Part of a small language model's weights: rotary positions.
MLP neurons of a small language model. Each row is named by its layer, matrix (gate and up: input weights) and neuron, and shows model dimensions 48-175. Each number is 500 + 25 x the weight over its row's rms, rounded and kept within 0 to 999. Numbers have three digits each. A neuron's up and down rows have the sign that makes its largest values positive.
Before each neuron's rows, "fires after" lists the tokens most often just before its 100 highest values on Wikipedia text that the model never trained on.

fires after: "-", " \"", " (", " is", " ", ","
L4.gate289:496499515467480522499530469448503498552508528537508496542459476481505490497472488532471496497516488505491492527517528519507526511481474528466523462517500533494512486468495473500491520488512557546490511451465485483462476437501509497496523478492514501479470534497465493506469506486516494513460474485486508573521506487476457488513523507479463500515452472468505528489413469499519498470501
L4.up289:491505498487498496457533498509499518508550510497535507492549512490525517507485489514474490502509496472502467526549488486478514460465512492467513501495489430529514471496504550465497528482511526481476509538470500507463465450491501529498515484531531536482529497489520509479540487495466487552491566532512501518515449501498488500479509485432494531453489489522515481498471485465478555478564

fires after: "born", "–", " born", " From"
L9.gate77:493461510479440489521467469491455537505477541486506477541550506497460511456512441488531476508475489542501529462505528521484499522530467473491508500521500500511557510502448493524491449540479516456512507497468487486447494486505521478516477447534505483501499510493501492447496448486487509483516507489508503489488521528483495522514489527513506505524482462527477479488551488475532487517510
L9.up77:505499437474465503522472503510524473479486505509531448523504511461522491473491482501475512480506488500541488469473528482466536477466494495503524530525522501472508510508454493528480496505469494518531525481459492508494487569481463512497505511497525482509514491497477499537519457482495464456489495518518491477498451496482524465505512543555552511471446498500485493498505486481519517537458

fires after: ",", " as", ";", " part"
L6.gate671:480443512511442502532488505500478499466529507533553500492471519500500537494531488530507490529517500481497514491526507522508490519505500525493492476508451483520548527506490495511500510507472535494512482502532480549482501516500503509449482522485489561495499522481562515487561465487504485507546500516505484492510476476460503514511490492475472509484529501469513484521520462521523495482485
L6.up671:531506471450480498502490516484478514541481496461534496498502533494481521535531475513522472457512513542555538460494498540476507495507495474500521519494517505461560495453473483497449512503448475515528520497494503501489526458515505508503476520510490534513503485463524496492528472530513507478428509497537502496480482507520480501525457488472511482504526454494475463478510482480541478484521

fires after: " the", " a", " The", " first", "The", " ("
L8.gate485:487487526520477474515498474526533511503527462482488503511473509499476543444489499497529479501508543503537498496497504522473560514595471537487482504567524500516482484478528452480500529554520509536498532484459488491463503483486487488517516477500522490466484518473547517507490492476480524500496489474507511492509503474509459478531462502514490530490512432493481464492471523475469451525504
L8.up485:549523460507491479519505464508465489511513508497502480523486504494488505517478467519551505499515506512524511529522505524522506483515497528488564488515482525511495540496495499552493494529498536537481528540517482509483523500475528498455518538499479494507493539472509541536489467474515485500518497502497517509503496497476507517534452527472438500491521479521486476470519450478501511493487

fires after: " |", " of", " the", "==", " if"
L10.gate504:489510509505493519540510508481468505510541502469516516484512520508506518468549522544495448511486497507461540479531509518492516536479522497504506519471501498495512480497512476543489510464490526563519428477529489521438516513475541470511540482516454577504484495480536491468499481481538540484505514483517527525478522505504511459560470471490512509484495514521497502486474529511517471515545
L10.up504:489545511564460546473479514499528483510491471486476454503455512470521499482517465513479474487476489458480549562497515488498484506521506567471454493500486526477553491508485514457511463531525493529502481487503471502496482438540535512505488505477509481463484490536519503466492499480510484453493538474482522521519521500476524467504508516472528505468448474511517502516457517448517455461510

fires after: ")", " ", ",", " 2003", "),"
L6.gate417:493528502470494515552503457480479490473492544492482509518484520490532489458509466535489463498515537497501520527496445535519529514494502548453498517473468501501540528460500481487483515503473527544454525408491516459499484494513472495547509491531512540493483462503536526507513484505481519485482499502508500510485493476507471472508455501473481509546499501512487492472448461496508465499509
L6.up417:534521486508500492472475484484496520494501479515456485533540543539472547487461472545488461496529472555510492520492496487503502482473481526491492462478515513499531519534483495500507487525486484521505520503538494467511471461547452485481493513546493488498512533517515513534477544477491487495484551487516506463509472439465512519515493523469528509507490457526550501547445507492540528507524

fires after: " the", " and", " over", " across", " in"
L10.gate427:502493525510483474491489507472499516481534576520506538507500482485510493479473516566513483535493518520474475514499519522500515511506530504473506515515508519533528525464511540493492518510490527509510513485474510510485510472511500470489510455480501544523511501486532520517514513488489521512518447470507485541484524507541414487496494505540516476501547511484454510430501481471521471503510
L10.up427:486479524481491517473517506501488496538476465447459518494504462494494517487542496489525480466501505546524479491533498482522505460523469483530515475487513524481526480493449484476532498489480544506456472509465519494522462506480509512518519493527548483512538510469487478483532489487523530487536472473505523524544504513483492483470532549499500517543460563498464465482526523469552468489512

fires after: ",", ".", " ."
L9.gate507:526532483485463493505501523552491582493501481541468525518498545546497496531542480511510457511467494513535534517525501499474490533499504527482509525514499466505506462541511491547505504524472499498525528479509454552507483486514489502492530490522516472503508419509496505464495501475483505473496488541455526523500486478466496506472510541500487496487497510466494489480445490479484490468518
L9.up507:537514504513488535486496501557480477454534455520484472520500522520517542486504512541520511468493515432501480493499494472467504517515511486499519486502517505472477461530474523513470542515529506507507515533471491494496476501491498505558517477461527504499489472495501495482485543489549480529443491525468510520510478508487488511460472519485564533447537479511521448508472494486526466539534

fires after: " the", " his", " during", " During", " in", " first"
L11.gate598:530491500510514506479491489490531525493525537521513480463501467498523551455478480506520490561482504502501474486489507487545480479552470542498486533528487477495474522497488491482514499526510533514535529522488517521471493491522496445476496491516496527528466505500497497521538505439502490503507478488498483490491489489511485483510475468521511514490491484460491465517480490529503456506492
L11.up598:476517518436464470517511501490478530504514463487463528518496493495501501469513510510487520481489501519521534580499453488487508519483530518528475536526503491490495538484501500538491518488516487468502514523485503469507468511443566494504539479479508477496471484527520528481486519521524526470517466512478529530471453518554481503490501482494521469520516485538469486499505509488505500531547

fires after: ",", "S", " is", "s", "Sc", "R"
L6.gate7:482510461486503505529458489521476489489487531502507503538463503516535502503525452580517482490491503493540482513497501502485521505492491508460501528490474488518505451479489486474501483530482540533517507530477536470502522465488505513488521496505491512532479469510483540484461490503440513498486481475490550475465490466498474470492459485497500485496487498465538502493469495516498513476510
L6.up7:477488520509533536523493512500493477487519479532512474516455510530528557479507492515511491509502539497482482540530518478502520492523512513496469471476490503495513416463492568476507478529516518507543478497524535459451510491470478511518505483522473496508506527502492545473504488491485494505459496530515484461463482498470486468498498515529521561446461489506523470450498468441495478491488